{"num_hidden_layers": 10, "hidden_size": 576, "num_attention_heads": 9, "num_key_value_heads": 3, "head_dim": 64, "intermediate_size": 2304, "vocab_size": 32768, "hidden_act": "swiglu", "norm": "rmsnorm", "norm_place": "pre", "norm_eps": 1e-05, "positions": "rope", "rope_theta": 35400.0, "rope_fraction": 1.0, "qk_norm": false, "attn_scale": 0.125, "bias": "none", "tie_word_embeddings": false, "parallel_block": false, "init": "uniform", "init_std_qkv": 0.0547, "init_std_o": 0.0122, "init_std_up": 0.0547, "init_std_down": 0.00612, "optimizer": "laprop", "learning_rate": 0.000807, "beta1": 0.9, "beta2": 0.95, "weight_decay": 0.2, "lr_head": 0.00622, "max_grad_norm": 2.0, "warmup_steps": 245, "schedule": "wsd", "decay_fraction": 0.857, "decay_shape": "linear", "final_lr_fraction": 0.05, "batch_tokens": 65536, "max_seq_len": 1024, "doc_mask": false, "train_tokens": 540300000, "max_steps": 8245, "dataset": "wikipedia_en"}
MLP neurons of a small language model. Each row is named by its layer, matrix (gate and up: input weights) and neuron, and shows model dimensions 416-511. Each number is 200 + 40 x the weight over its row's rms, rounded and kept within 0 to 999. A neuron's up and down rows have the sign that makes its largest values positive.
After each neuron's rows, "fires in" lists the words (lower case) most often at its 100 highest values on Wikipedia text that the model never trained on.

L5.gate68,293,175,135,187,226,151,218,169,174,208,253,172,211,165,160,230,248,175,128,203,200,174,216,236,253,158,201,209,236,158,176,164,186,142,170,218,214,225,208,292,288,214,153,207,185,166,155,216,202,134,222,188,237,245,179,172,193,128,250,150,168,266,230,210,175,229,218,243,190,245,206,130,227,221,166,190,224,209,179,136,199,231,144,147,206,151,171,262,116,171,185,172,226,169,160,187
L5.up68,243,177,206,160,149,173,233,263,203,199,190,196,165,233,226,201,161,177,149,102,211,174,182,184,180,145,163,185,178,140,210,192,302,205,162,187,199,238,178,247,243,209,222,166,201,234,170,231,238,233,196,173,161,226,171,180,209,260,211,153,202,223,221,218,237,150,243,175,262,245,245,222,221,156,183,250,195,130,212,171,142,195,183,199,169,165,187,199,187,195,144,241,154,170,275,197
fires in: "is", "second", "s", "third", "her"

L4.gate317,273,234,193,246,231,226,202,217,280,205,191,193,190,261,135,215,212,241,179,155,234,256,214,237,136,278,212,205,165,174,198,153,226,111,202,145,292,146,217,171,245,212,255,226,235,276,155,153,267,166,143,249,118,96,217,213,173,155,216,255,191,182,139,212,244,219,191,190,162,195,165,209,168,174,179,176,191,252,300,253,207,273,186,244,249,226,169,190,152,229,134,202,180,229,205,186
L4.up317,203,213,226,229,223,205,222,235,243,176,199,196,168,154,246,214,230,208,131,206,295,187,250,212,142,192,249,259,185,195,243,148,254,144,171,176,204,216,238,269,312,209,184,213,234,260,143,154,233,175,207,205,174,232,222,247,162,284,177,198,188,176,243,240,236,253,184,173,196,305,213,268,197,162,212,221,238,237,227,246,172,224,231,195,225,212,114,249,135,154,248,164,189,237,278,252
fires in: "students", "people", "users", "individuals", "patients", "persons"

L4.gate1589,154,214,212,210,211,230,247,189,222,229,242,159,214,228,118,216,135,210,177,193,131,218,197,212,292,262,220,183,268,220,211,191,141,215,248,250,208,189,157,166,195,225,119,196,207,204,156,200,205,169,227,140,185,154,226,236,156,222,208,195,196,142,208,170,237,210,296,182,249,232,239,200,172,177,153,191,194,172,211,252,185,220,164,253,164,204,159,321,215,193,291,214,119,192,187,207
L4.up1589,255,203,201,214,223,171,199,162,173,207,197,226,169,200,122,155,203,174,178,236,162,225,268,119,208,194,132,149,186,260,302,263,181,170,125,264,234,141,249,222,219,223,199,253,150,128,220,184,233,192,138,203,287,100,238,210,195,189,132,136,192,164,184,184,214,248,130,132,193,141,249,197,208,239,281,237,228,187,143,196,220,189,259,176,201,235,182,161,237,97,156,190,174,148,267,240
fires in: "as", "different", "according", "similar", "this", "depending"

L5.gate1858,217,268,225,209,235,176,249,217,284,194,109,221,147,217,178,250,217,228,177,180,247,229,242,172,134,219,253,197,189,238,217,228,186,238,242,104,204,151,228,226,181,209,199,236,193,185,198,260,203,150,242,203,260,203,153,234,145,181,236,273,218,166,208,164,182,157,237,219,257,231,220,244,143,254,165,207,169,123,272,207,162,174,166,158,235,150,193,249,195,302,137,301,221,171,177,255
L5.up1858,170,191,145,257,186,210,154,220,136,195,209,171,131,197,172,144,194,194,233,222,232,178,235,168,177,185,237,220,219,165,211,208,213,220,190,202,144,190,167,270,127,172,207,195,192,158,157,280,237,160,168,181,232,309,241,208,216,163,136,228,248,163,186,198,195,285,185,206,147,186,263,242,197,249,205,246,135,164,229,206,211,133,154,176,196,230,230,217,224,283,168,176,182,225,193,177
fires in: "to", "from", "0", "that", "while"

L5.gate1573,195,189,173,181,148,133,220,178,204,225,232,322,208,230,221,198,203,230,198,239,153,158,183,179,225,314,224,280,152,187,206,228,228,170,183,201,248,182,148,169,297,181,216,244,229,170,261,209,207,226,216,211,159,196,168,227,204,115,252,208,84,255,155,240,169,147,232,183,201,179,279,177,156,200,205,159,252,224,198,199,260,159,236,254,145,175,217,161,151,197,252,257,176,196,223,257
L5.up1573,185,164,179,148,240,271,240,193,220,154,132,191,198,280,207,246,186,198,214,187,199,235,187,191,147,177,236,186,170,208,214,252,148,187,237,198,219,186,208,211,183,235,212,242,204,187,256,177,245,261,148,180,254,153,207,255,218,271,202,217,239,240,167,218,216,206,251,172,185,221,218,139,212,222,212,184,164,188,186,133,174,273,81,192,185,205,134,179,153,84,150,244,242,156,113,144
fires in: "december", "november", "january", "august", "october", "february"

L5.gate2225,286,222,205,236,263,139,270,183,173,192,190,222,158,209,156,175,208,184,190,169,167,210,123,260,248,196,191,198,145,160,234,218,204,169,227,241,196,202,179,198,141,181,183,170,159,240,247,252,186,166,178,152,236,188,204,201,177,160,270,186,206,163,120,123,226,178,231,260,127,204,231,186,207,221,167,212,167,175,177,173,235,170,186,228,154,255,234,193,224,258,184,139,192,177,237,220
L5.up2225,114,187,161,226,210,154,240,207,184,154,172,255,169,164,158,118,220,266,170,152,132,99,133,190,217,204,221,172,195,233,208,182,209,224,258,241,210,264,256,241,192,187,163,176,254,183,171,198,195,177,206,186,211,140,157,292,167,198,226,249,217,237,219,226,236,251,228,144,156,245,261,195,137,243,218,132,193,186,197,230,233,188,227,189,134,250,210,250,116,169,244,173,207,189,193,245
fires in: "such", "same", "similar", "equivalent"

L4.gate124,187,187,218,231,200,222,203,149,260,185,189,165,201,232,118,285,242,216,140,192,176,244,206,151,165,145,213,151,238,240,238,253,233,199,205,224,245,235,182,129,297,130,278,250,186,177,113,190,217,225,220,213,264,240,143,187,186,229,152,164,256,129,210,191,276,194,206,182,230,189,157,276,172,187,219,259,160,170,181,141,212,169,245,190,238,199,256,252,236,169,209,212,189,236,198,183
L4.up124,220,147,145,191,223,201,188,158,215,192,192,158,243,210,248,235,245,251,256,184,237,158,196,231,171,221,161,171,226,202,149,219,156,192,218,228,147,181,189,227,250,143,196,124,148,190,121,251,216,220,251,212,220,211,229,200,157,221,167,175,200,128,133,156,168,151,195,220,219,156,148,233,210,172,194,193,183,250,216,143,213,187,193,151,175,210,230,169,248,259,143,144,165,299,195,197
fires in: "from", "around", "of", "to", "21", "egy"

L4.gate592,165,207,153,112,153,155,210,141,268,191,247,207,177,253,300,166,214,161,186,142,250,148,270,150,251,172,240,202,151,250,234,96,212,208,240,159,226,208,202,210,216,105,213,271,159,310,173,267,172,185,167,218,223,196,206,214,163,160,189,226,188,184,147,203,304,211,131,150,225,184,164,201,219,248,207,164,253,159,261,252,250,156,222,185,216,232,182,179,147,170,184,214,203,199,252,277
L4.up592,240,142,217,203,250,160,238,199,245,180,213,208,174,178,300,178,272,144,222,181,168,136,227,182,198,184,163,157,124,231,183,194,225,246,167,236,262,166,179,248,239,179,144,190,220,197,181,223,138,285,207,260,269,241,206,184,217,206,174,216,117,212,174,241,253,281,224,149,234,225,172,199,210,182,263,282,208,132,197,229,245,225,215,191,161,218,54,224,175,188,192,204,187,210,283,200
fires in: "national", "european", "regional", "atlantic", "soviet", "union"

L5.gate15,249,208,265,200,200,181,219,195,229,188,259,122,184,207,163,174,138,197,186,280,189,206,192,210,266,245,229,216,203,186,200,124,147,230,164,259,157,211,218,133,212,157,147,242,285,156,180,231,242,180,238,192,169,234,177,195,154,141,193,230,219,138,321,231,179,158,142,215,140,195,250,215,228,292,140,201,171,200,268,136,217,152,174,242,191,166,218,185,231,220,224,198,178,201,199,262
L5.up15,193,187,181,181,206,149,242,185,249,231,232,214,180,159,142,241,150,226,165,258,241,236,166,207,170,222,205,263,181,234,154,164,116,207,291,195,181,242,183,246,200,195,221,145,225,246,123,163,198,313,204,221,220,216,177,164,191,195,181,176,220,131,241,154,145,235,157,123,201,126,191,281,253,283,172,201,198,227,252,154,257,150,232,268,205,97,153,241,170,257,283,197,153,210,184,204
fires in: "and", "as"

L4.gate1051,223,277,186,242,280,234,257,161,205,147,219,297,194,232,253,214,298,287,249,273,271,159,115,170,192,250,232,244,219,174,234,191,228,238,174,173,160,118,210,209,246,208,239,256,109,210,211,186,279,252,171,212,170,180,197,212,166,221,221,275,235,220,152,152,265,233,208,222,224,229,191,189,234,170,171,183,134,200,234,200,233,268,159,180,255,187,233,186,143,125,171,188,169,214,212,224
L4.up1051,222,191,142,238,181,156,261,263,175,189,160,186,207,252,245,244,259,234,146,211,179,207,251,186,211,173,127,233,115,222,124,198,211,188,254,203,184,191,232,123,151,150,226,220,265,191,182,234,173,235,218,181,246,194,218,244,205,230,222,228,167,219,246,164,188,248,217,134,182,248,153,230,191,218,162,193,146,214,250,185,235,173,171,182,189,171,206,153,172,240,138,258,243,216,194,181
fires in: "to", "of", "million"

L4.gate310,188,263,210,175,163,255,181,180,203,226,193,152,102,207,220,177,222,199,188,256,177,196,219,197,251,196,245,261,144,169,201,209,242,291,181,237,185,220,144,243,246,228,209,222,220,198,161,144,254,213,191,233,169,166,169,158,165,156,162,274,194,200,251,216,162,220,232,268,207,219,175,222,158,243,228,220,182,227,230,132,214,257,166,167,150,192,186,158,208,228,257,177,220,112,150,267
L4.up310,167,181,170,181,164,212,148,249,130,204,168,159,188,195,213,204,253,149,238,100,143,158,154,229,247,144,239,226,117,202,231,179,161,226,198,178,245,193,158,190,233,189,274,199,284,176,133,225,213,242,256,219,202,244,270,195,214,173,169,146,241,203,282,188,116,253,175,209,224,219,281,190,211,165,188,193,277,191,257,152,195,216,144,237,166,186,140,148,213,201,258,218,203,201,225,229
fires in: "took", "take", "takes", "taking", "jump", "throw"

L5.gate1993,201,208,158,210,186,113,189,158,166,194,189,167,189,182,202,183,223,210,232,182,267,215,165,164,236,137,185,200,219,155,261,261,282,206,247,136,198,195,192,136,206,228,215,180,145,209,194,144,149,229,169,128,172,204,179,217,220,140,186,227,286,149,154,200,122,192,261,255,231,193,181,152,280,236,137,184,212,264,152,256,220,161,231,247,183,189,242,220,278,189,146,249,159,187,220,227
L5.up1993,223,143,258,253,160,171,218,263,180,177,227,191,158,249,186,165,204,180,207,139,151,210,172,192,182,210,220,235,219,165,194,209,211,238,201,246,193,146,259,188,192,280,204,142,246,230,133,194,145,243,287,192,140,239,184,191,177,199,190,241,199,156,203,194,213,197,217,195,131,160,226,205,187,209,168,154,171,276,193,238,238,262,176,152,234,244,182,221,109,245,256,220,202,238,157,213
fires in: "south", "north"

L4.gate705,227,272,204,235,163,279,159,196,278,178,238,212,198,242,142,189,188,229,294,183,203,240,228,190,287,171,242,175,246,202,189,276,244,264,179,229,169,143,194,224,203,249,150,202,232,175,273,220,232,181,234,215,235,222,246,136,222,198,208,215,206,168,175,206,164,234,171,184,226,218,167,161,260,224,255,168,223,183,200,265,227,185,136,115,167,154,176,246,168,175,226,169,181,140,244,127
L4.up705,269,253,134,241,159,297,192,216,178,144,202,183,167,157,201,155,233,159,186,131,207,232,176,192,283,128,152,220,197,207,184,239,236,266,251,205,208,231,217,230,154,211,186,149,198,210,225,255,143,175,320,211,150,251,244,153,185,231,194,245,220,134,144,205,122,216,186,165,211,247,249,173,235,190,194,176,222,202,240,285,231,239,153,144,178,149,244,223,137,256,223,184,247,110,272,223
fires in: "of", "to", "northern", "southern", "eastern", "western"

L4.gate2075,152,240,234,200,216,140,196,209,201,234,214,218,127,186,162,195,289,174,168,216,203,115,164,184,165,193,212,197,213,195,199,192,197,144,254,172,220,156,191,187,166,176,242,219,172,174,162,142,259,162,196,187,197,184,198,199,257,174,213,164,114,223,213,196,217,202,154,172,165,134,176,205,220,198,175,232,142,249,306,184,188,150,185,183,206,182,154,238,168,248,152,191,241,241,169,244
L4.up2075,148,236,180,165,232,209,213,217,156,210,227,153,174,218,187,212,160,206,158,223,199,198,233,241,181,219,195,152,224,192,193,193,167,157,249,181,198,244,266,137,151,186,176,163,164,197,178,199,237,153,186,143,240,233,206,177,183,223,169,171,174,152,192,229,187,182,218,233,140,155,182,201,201,276,174,190,173,245,191,208,192,191,218,227,262,190,188,190,133,219,172,170,203,226,233,190
fires in: "his", "career", "total", "biography", "football", "background"

L4.gate388,200,238,207,196,186,179,225,236,224,196,202,239,226,193,155,136,138,169,251,207,247,238,165,193,268,269,157,217,267,184,181,119,248,191,188,212,125,144,179,240,193,121,206,236,192,208,146,199,234,277,171,145,158,163,248,215,278,248,198,120,151,215,200,174,177,182,228,225,230,241,194,214,208,120,204,235,132,180,142,263,251,155,165,236,193,269,160,143,235,179,164,229,250,187,247,211
L4.up388,208,174,141,295,204,142,247,209,141,144,189,185,219,125,225,226,169,196,201,183,232,188,153,174,258,217,258,247,181,159,261,225,250,284,184,233,151,204,278,184,241,245,171,155,196,196,205,160,134,203,167,200,193,251,172,226,202,200,263,226,199,175,220,209,221,239,202,177,257,163,246,231,145,138,205,238,184,157,189,237,244,193,235,275,270,179,203,192,177,158,233,280,155,169,247,218
fires in: "of", "6", "vivek"

L4.gate1082,167,226,273,267,227,191,130,126,186,248,223,281,194,285,190,140,214,234,196,173,168,246,149,122,203,144,164,190,237,191,188,207,207,193,146,202,226,124,189,262,166,188,280,236,193,218,200,218,207,255,251,132,164,122,220,194,139,173,192,186,226,268,165,134,266,238,194,209,145,181,188,123,257,191,161,277,264,187,117,275,238,233,210,248,214,147,230,204,199,113,226,225,233,263,240,255
L4.up1082,263,227,261,265,229,173,162,187,251,205,153,216,154,209,244,142,200,309,157,148,191,225,182,207,197,133,83,182,156,118,227,118,216,170,168,157,181,192,239,171,158,227,221,219,161,112,139,274,180,236,219,149,159,174,138,190,213,130,214,192,188,215,124,215,266,218,203,149,174,185,199,176,162,127,190,256,219,223,122,153,133,245,223,204,186,192,174,161,206,204,159,213,242,204,274,273
fires in: "to", "of", "in", "into", "67"

L5.gate1719,214,226,183,155,227,230,218,221,237,217,136,261,197,235,291,126,245,175,146,221,213,233,129,230,212,190,159,185,156,100,194,177,202,186,227,269,228,212,160,180,202,178,139,185,125,239,177,195,165,245,209,210,212,152,239,262,232,211,271,260,144,265,183,164,221,154,180,209,174,181,177,172,208,233,168,187,223,174,199,227,181,208,260,208,177,198,198,236,186,213,273,261,122,219,173,188
L5.up1719,176,183,216,186,220,217,285,199,199,201,193,247,231,254,280,256,230,187,206,190,199,208,250,137,253,289,108,247,151,242,287,180,212,162,200,142,192,219,206,199,189,216,142,241,195,234,228,240,257,158,196,171,191,167,195,154,186,158,229,204,234,206,183,255,239,178,222,202,181,205,201,243,182,166,224,268,167,202,249,222,192,181,188,277,212,146,126,211,193,210,179,138,209,156,212,261
fires in: "000", "million", "germany", "netherlands"

L4.gate2233,272,240,152,254,211,142,186,198,177,109,174,209,216,170,238,153,172,137,222,272,239,243,140,159,234,208,175,154,183,192,232,186,198,166,172,200,120,72,205,169,224,188,192,223,189,170,187,168,224,192,172,206,205,241,139,206,226,210,266,229,284,279,177,232,119,180,215,223,165,155,287,228,218,190,170,205,147,215,213,255,142,184,221,242,112,180,283,153,223,122,221,155,208,237,236,213
L4.up2233,229,298,75,235,110,159,257,203,186,181,199,193,294,198,167,173,212,214,232,288,260,264,162,194,167,215,191,231,252,233,177,178,273,178,185,184,149,253,208,192,266,307,211,223,244,190,173,170,168,187,148,199,232,223,198,204,187,174,274,221,225,168,247,179,198,215,132,178,136,100,229,174,97,176,160,161,234,198,167,178,217,200,238,190,193,162,294,171,187,181,235,189,144,240,198,244
fires in: "of"

L4.gate1019,179,193,226,175,240,194,148,173,283,238,182,236,103,224,248,204,235,242,216,163,212,168,282,218,234,266,198,216,203,149,80,187,237,195,177,182,238,246,165,274,110,156,136,236,196,148,168,264,141,160,169,192,178,224,246,254,227,203,187,143,154,181,147,162,211,210,249,247,150,206,201,234,183,193,166,186,215,259,216,189,232,216,238,197,184,161,113,193,203,193,164,184,230,203,195,292
L4.up1019,179,158,209,148,235,247,215,158,248,248,189,170,169,212,175,177,224,201,184,201,172,192,255,169,216,237,241,200,194,213,163,108,157,181,229,161,174,191,212,275,183,236,157,235,152,275,178,223,169,229,103,216,239,254,239,200,224,173,151,180,118,182,176,192,235,172,224,178,119,248,205,270,210,211,150,168,180,181,265,202,204,183,273,192,204,189,139,223,132,230,163,167,211,172,209,289
fires in: "world", "african", "european", "europe", "atlantic"

L4.gate453,233,232,109,205,195,264,199,128,200,210,229,146,229,149,257,164,190,171,190,203,233,181,181,241,127,207,228,216,198,261,220,201,246,170,153,208,274,255,236,239,222,222,202,217,266,166,252,212,246,100,196,197,244,196,141,168,124,143,232,182,120,146,204,153,219,263,236,166,233,181,194,201,199,284,240,148,230,173,164,168,212,127,222,283,179,144,195,265,206,202,233,186,160,233,228,226
L4.up453,199,154,204,222,185,172,249,244,208,135,184,146,207,233,164,162,198,153,257,157,209,232,115,258,268,147,169,153,163,153,225,252,231,180,88,254,215,163,218,202,207,188,183,174,224,90,153,186,201,225,247,134,180,252,226,195,198,165,150,223,168,174,216,195,160,232,126,188,193,182,201,237,152,219,184,234,132,216,274,193,164,188,233,255,135,193,218,180,195,119,220,252,150,197,212,209
fires in: "did", "do", "to", "take"

L4.gate829,232,182,153,237,236,171,168,189,179,161,198,237,218,145,181,214,187,199,221,288,155,192,127,185,242,222,214,191,244,192,227,218,186,208,221,201,235,181,256,170,171,222,269,179,184,194,188,167,262,135,158,180,195,146,167,286,194,169,234,205,246,202,188,179,235,114,242,249,188,240,179,254,224,160,248,141,200,326,187,229,167,245,144,176,202,190,204,274,305,242,204,167,176,185,139,234
L4.up829,207,124,269,215,188,198,221,199,287,235,235,236,183,193,209,203,190,257,94,157,244,212,203,188,156,204,290,265,142,205,206,175,133,208,192,205,178,242,226,266,193,188,210,170,309,154,240,229,251,207,161,281,234,173,179,190,281,243,179,162,182,216,230,220,114,206,116,196,184,99,194,102,220,161,210,229,295,252,162,210,195,256,168,180,239,211,165,217,211,228,240,191,279,153,174,228
fires in: "of"

L5.gate790,213,196,185,241,230,198,198,218,235,215,154,193,156,196,203,158,285,188,232,254,165,212,152,148,281,241,292,188,206,196,187,220,171,195,260,235,195,230,222,202,180,263,179,229,147,181,162,196,171,255,212,251,182,206,218,285,192,129,261,237,250,200,135,132,237,155,243,231,173,219,159,237,197,235,141,220,236,227,245,173,219,188,186,184,218,154,244,202,226,196,187,197,180,215,169,200
L5.up790,253,199,230,226,260,241,205,195,196,190,208,232,146,207,266,171,241,281,229,237,250,218,140,158,200,198,272,223,158,238,176,195,265,215,193,196,225,210,274,205,213,243,207,177,110,211,161,166,199,164,240,254,150,234,166,187,249,224,296,154,233,219,188,228,142,219,258,211,253,171,176,188,195,157,171,221,223,194,221,196,174,139,173,261,205,248,200,210,130,187,239,217,170,244,185,221
fires in: "of", "about", "over", "number", "approximately"

L4.gate24,179,238,153,165,171,263,250,202,173,195,218,243,249,235,208,176,295,263,173,259,179,253,153,163,173,178,271,173,163,190,218,205,158,213,254,210,229,178,184,150,272,217,176,246,222,224,160,163,154,169,244,245,253,190,85,103,177,205,230,208,214,208,177,175,206,238,158,222,200,183,218,169,232,211,296,198,232,270,196,237,177,203,200,164,268,144,159,215,183,227,159,192,161,205,117,209
L4.up24,197,174,199,179,172,177,142,204,267,186,203,122,140,143,170,217,157,164,218,220,269,227,175,259,285,167,165,229,172,204,200,253,179,248,230,223,271,285,215,235,184,136,257,242,179,224,161,163,179,255,259,181,172,249,207,256,200,134,223,203,266,127,164,249,192,160,275,162,238,234,191,240,208,183,201,230,185,125,98,209,253,147,225,151,259,216,280,176,202,208,200,197,144,119,170,263
fires in: "of", "to", "only", "finals", "reach"

L4.gate0,172,219,175,144,199,261,247,232,192,239,264,187,195,178,173,166,222,141,226,269,209,223,133,276,255,215,175,194,231,195,229,181,135,246,181,195,194,142,166,200,273,129,205,212,150,170,122,194,233,260,183,83,176,232,216,122,152,200,213,194,221,171,269,225,148,208,193,190,186,132,162,230,212,202,210,184,232,173,222,147,254,123,196,145,207,180,250,212,259,182,229,192,196,165,271,180
L4.up0,169,191,180,161,180,217,253,238,153,152,200,145,127,120,181,147,215,128,234,187,212,238,127,243,167,224,232,172,231,227,269,151,231,213,218,185,230,191,234,211,235,172,152,211,198,162,110,219,149,244,244,171,176,248,250,196,256,262,153,215,162,184,212,164,104,257,181,229,201,149,218,137,167,247,166,172,249,150,214,168,188,162,182,163,153,145,248,198,186,261,257,237,174,192,262,250
fires in: "get", "take", "bring", "takes", "make", "taking"

L4.gate144,218,180,244,170,178,162,263,149,156,179,218,234,239,269,142,160,208,251,222,175,179,185,198,167,210,191,222,159,217,196,153,215,205,265,239,209,166,157,171,215,218,214,141,226,248,233,193,190,158,211,202,213,198,222,212,193,86,226,232,241,246,175,219,161,157,212,267,218,191,221,166,175,195,215,177,211,183,142,189,190,247,206,222,285,144,227,220,251,231,234,234,127,153,202,225,176
L4.up144,194,120,168,173,181,141,188,194,245,196,247,89,131,185,193,166,169,160,148,201,194,204,254,253,148,163,205,119,170,187,252,222,130,185,232,231,221,217,149,204,253,267,155,170,143,247,210,174,180,170,135,142,180,220,194,247,127,233,177,129,223,202,220,195,224,213,284,152,201,247,184,300,176,196,125,227,191,162,211,194,272,202,206,296,183,219,197,264,153,219,184,177,243,166,198,206
fires in: "the", "called", "as"

L5.gate1713,173,205,172,206,144,202,199,181,273,278,167,166,190,248,175,141,241,197,158,164,212,210,200,170,143,142,251,152,219,178,220,183,166,185,164,166,195,122,221,156,253,255,241,216,209,261,252,157,217,186,200,174,90,262,190,224,218,213,165,265,304,253,189,237,205,212,209,216,210,172,122,116,160,160,228,176,225,206,204,259,214,214,176,238,259,300,118,260,202,200,283,208,175,257,235,218
L5.up1713,251,149,215,237,206,240,198,149,222,285,235,185,158,186,234,259,200,160,199,259,186,200,186,190,127,196,196,166,211,182,151,209,258,181,159,191,137,126,208,136,259,209,216,178,217,241,150,127,176,259,168,242,211,110,160,231,198,215,257,161,266,136,213,226,157,188,228,174,219,159,163,168,195,161,178,200,244,191,261,212,217,218,176,277,225,175,222,238,233,204,151,294,195,152,216,217
fires in: "people", "children", "students", "women", "players", "characters"

L5.gate12,213,252,180,219,165,297,197,231,203,175,243,206,225,244,204,200,252,139,240,277,168,214,171,95,195,213,282,249,178,172,207,121,228,206,220,253,253,219,192,212,203,153,234,192,156,155,196,163,233,185,181,205,200,163,178,239,172,145,174,144,266,194,241,267,264,116,194,214,200,146,232,216,181,192,163,167,152,233,154,252,202,212,131,187,151,248,226,241,223,176,146,205,253,224,226,218
L5.up12,134,163,158,234,279,169,182,215,190,214,179,261,212,186,182,169,229,207,174,197,169,270,216,229,222,176,145,202,223,293,217,141,161,225,198,198,240,208,251,228,288,116,178,237,229,115,253,147,243,234,202,194,186,190,161,212,236,224,238,269,151,241,184,202,183,181,249,144,185,266,198,241,190,152,201,196,209,199,179,199,165,215,127,132,276,218,227,204,235,234,185,137,200,236,125,193
fires in: "of"

L5.gate1489,139,183,218,220,213,159,184,296,270,203,209,215,204,221,180,200,231,288,250,254,169,285,240,170,256,189,246,235,163,242,185,178,202,249,238,198,177,245,148,234,182,267,156,282,146,207,289,222,133,209,193,180,213,213,225,208,123,200,270,218,204,230,137,245,173,256,230,188,101,241,209,265,246,181,167,152,246,152,213,161,275,156,219,267,210,224,185,250,163,206,194,249,192,182,173,221
L5.up1489,196,139,248,154,247,191,175,206,259,175,266,197,224,180,242,224,221,227,167,266,238,168,189,179,179,155,211,156,209,236,278,108,211,228,224,225,194,227,206,239,264,236,198,231,215,160,168,212,250,219,194,235,201,195,233,195,261,165,253,223,137,192,278,261,226,175,247,143,155,217,197,179,167,172,201,225,141,118,175,205,166,171,149,200,178,205,258,262,158,176,257,165,272,201,191,173
fires in: "there", "from", "how", "between", "what", "here"

L4.gate1666,214,234,235,164,210,161,259,188,172,153,271,251,243,221,165,228,290,195,202,199,216,211,143,196,198,161,194,263,262,197,138,211,113,255,318,134,230,236,214,211,202,145,206,200,159,193,212,258,260,249,199,218,199,180,181,244,167,132,259,154,190,206,171,222,248,168,237,213,215,101,209,243,227,239,271,186,239,266,148,247,167,230,113,190,164,214,165,269,247,150,253,239,213,268,250,260
L4.up1666,160,225,202,171,258,276,272,204,207,162,259,231,250,183,235,196,232,267,175,214,245,213,229,172,137,209,236,228,190,162,211,155,225,229,181,231,178,252,221,176,192,203,148,206,204,195,123,223,144,200,240,244,182,227,175,203,161,251,243,226,187,187,171,220,187,256,167,183,225,193,224,154,164,203,168,217,221,186,222,121,175,181,232,199,184,150,207,189,173,259,215,163,207,149,136,161
fires in: "of"

L4.gate933,133,230,205,175,208,194,275,103,210,206,211,245,251,217,203,205,186,270,159,187,210,150,163,217,292,256,279,200,238,170,186,145,237,190,255,162,186,197,143,141,182,151,142,172,203,194,218,178,254,191,145,212,150,209,206,221,150,201,248,279,214,216,143,191,179,220,221,230,203,203,197,274,216,200,227,109,144,193,296,160,162,197,160,237,176,164,199,209,218,181,134,186,231,224,121,257
L4.up933,258,245,175,234,204,206,141,158,132,233,259,226,200,166,192,179,166,183,273,262,216,177,268,188,254,243,249,242,211,161,206,190,214,167,158,188,214,173,232,215,238,214,165,217,273,242,171,271,251,206,216,209,225,145,220,210,229,147,162,176,158,228,123,131,194,229,197,157,182,180,210,297,188,256,106,174,203,227,207,241,112,133,153,255,191,192,231,190,235,137,191,156,196,153,238,176
fires in: "that", "when", "since", "as", "while"

L4.gate1184,232,211,236,228,180,157,169,234,244,223,225,197,124,159,195,194,198,267,208,200,182,231,189,193,209,221,200,225,236,217,235,254,196,179,105,229,211,158,200,197,165,175,173,212,258,232,163,146,170,166,241,199,191,211,182,241,169,137,242,245,156,214,201,176,184,143,275,187,167,225,239,216,198,254,162,208,189,154,179,197,227,198,222,223,183,269,243,173,236,285,211,198,176,167,242,201
L4.up1184,197,228,169,200,211,211,144,180,178,213,246,236,155,213,202,251,151,224,192,210,195,119,178,190,175,208,230,156,141,142,190,217,213,170,185,234,196,250,209,150,234,206,204,264,153,188,169,232,165,265,232,233,144,264,210,166,219,208,221,212,235,178,222,204,193,241,208,189,237,199,258,176,199,188,196,194,153,201,206,261,179,190,245,192,223,285,233,145,210,259,226,230,186,252,186,221
fires in: "such", "cookman", "host"

L5.gate2237,172,220,216,157,206,251,224,224,282,240,150,168,128,231,160,218,230,177,199,127,158,291,167,200,187,283,294,217,305,200,199,180,188,215,204,196,167,116,164,123,240,240,143,250,179,227,167,141,192,158,206,171,164,142,241,242,185,290,187,260,237,180,208,182,189,133,176,151,171,175,196,253,246,144,194,176,230,244,275,166,191,178,153,201,235,244,189,234,207,249,149,245,225,222,197,192
L5.up2237,245,241,168,252,255,218,166,137,223,270,163,207,211,205,235,242,254,170,228,174,210,139,247,214,135,247,158,203,137,263,202,232,218,199,179,198,262,191,168,253,162,246,154,245,183,187,234,118,194,156,237,123,222,256,220,247,235,167,215,174,177,225,255,192,283,181,289,207,209,169,234,232,244,214,221,192,229,224,130,164,208,120,239,218,157,211,235,196,265,160,160,228,166,222,272,218
fires in: "2", "3", "not", "42"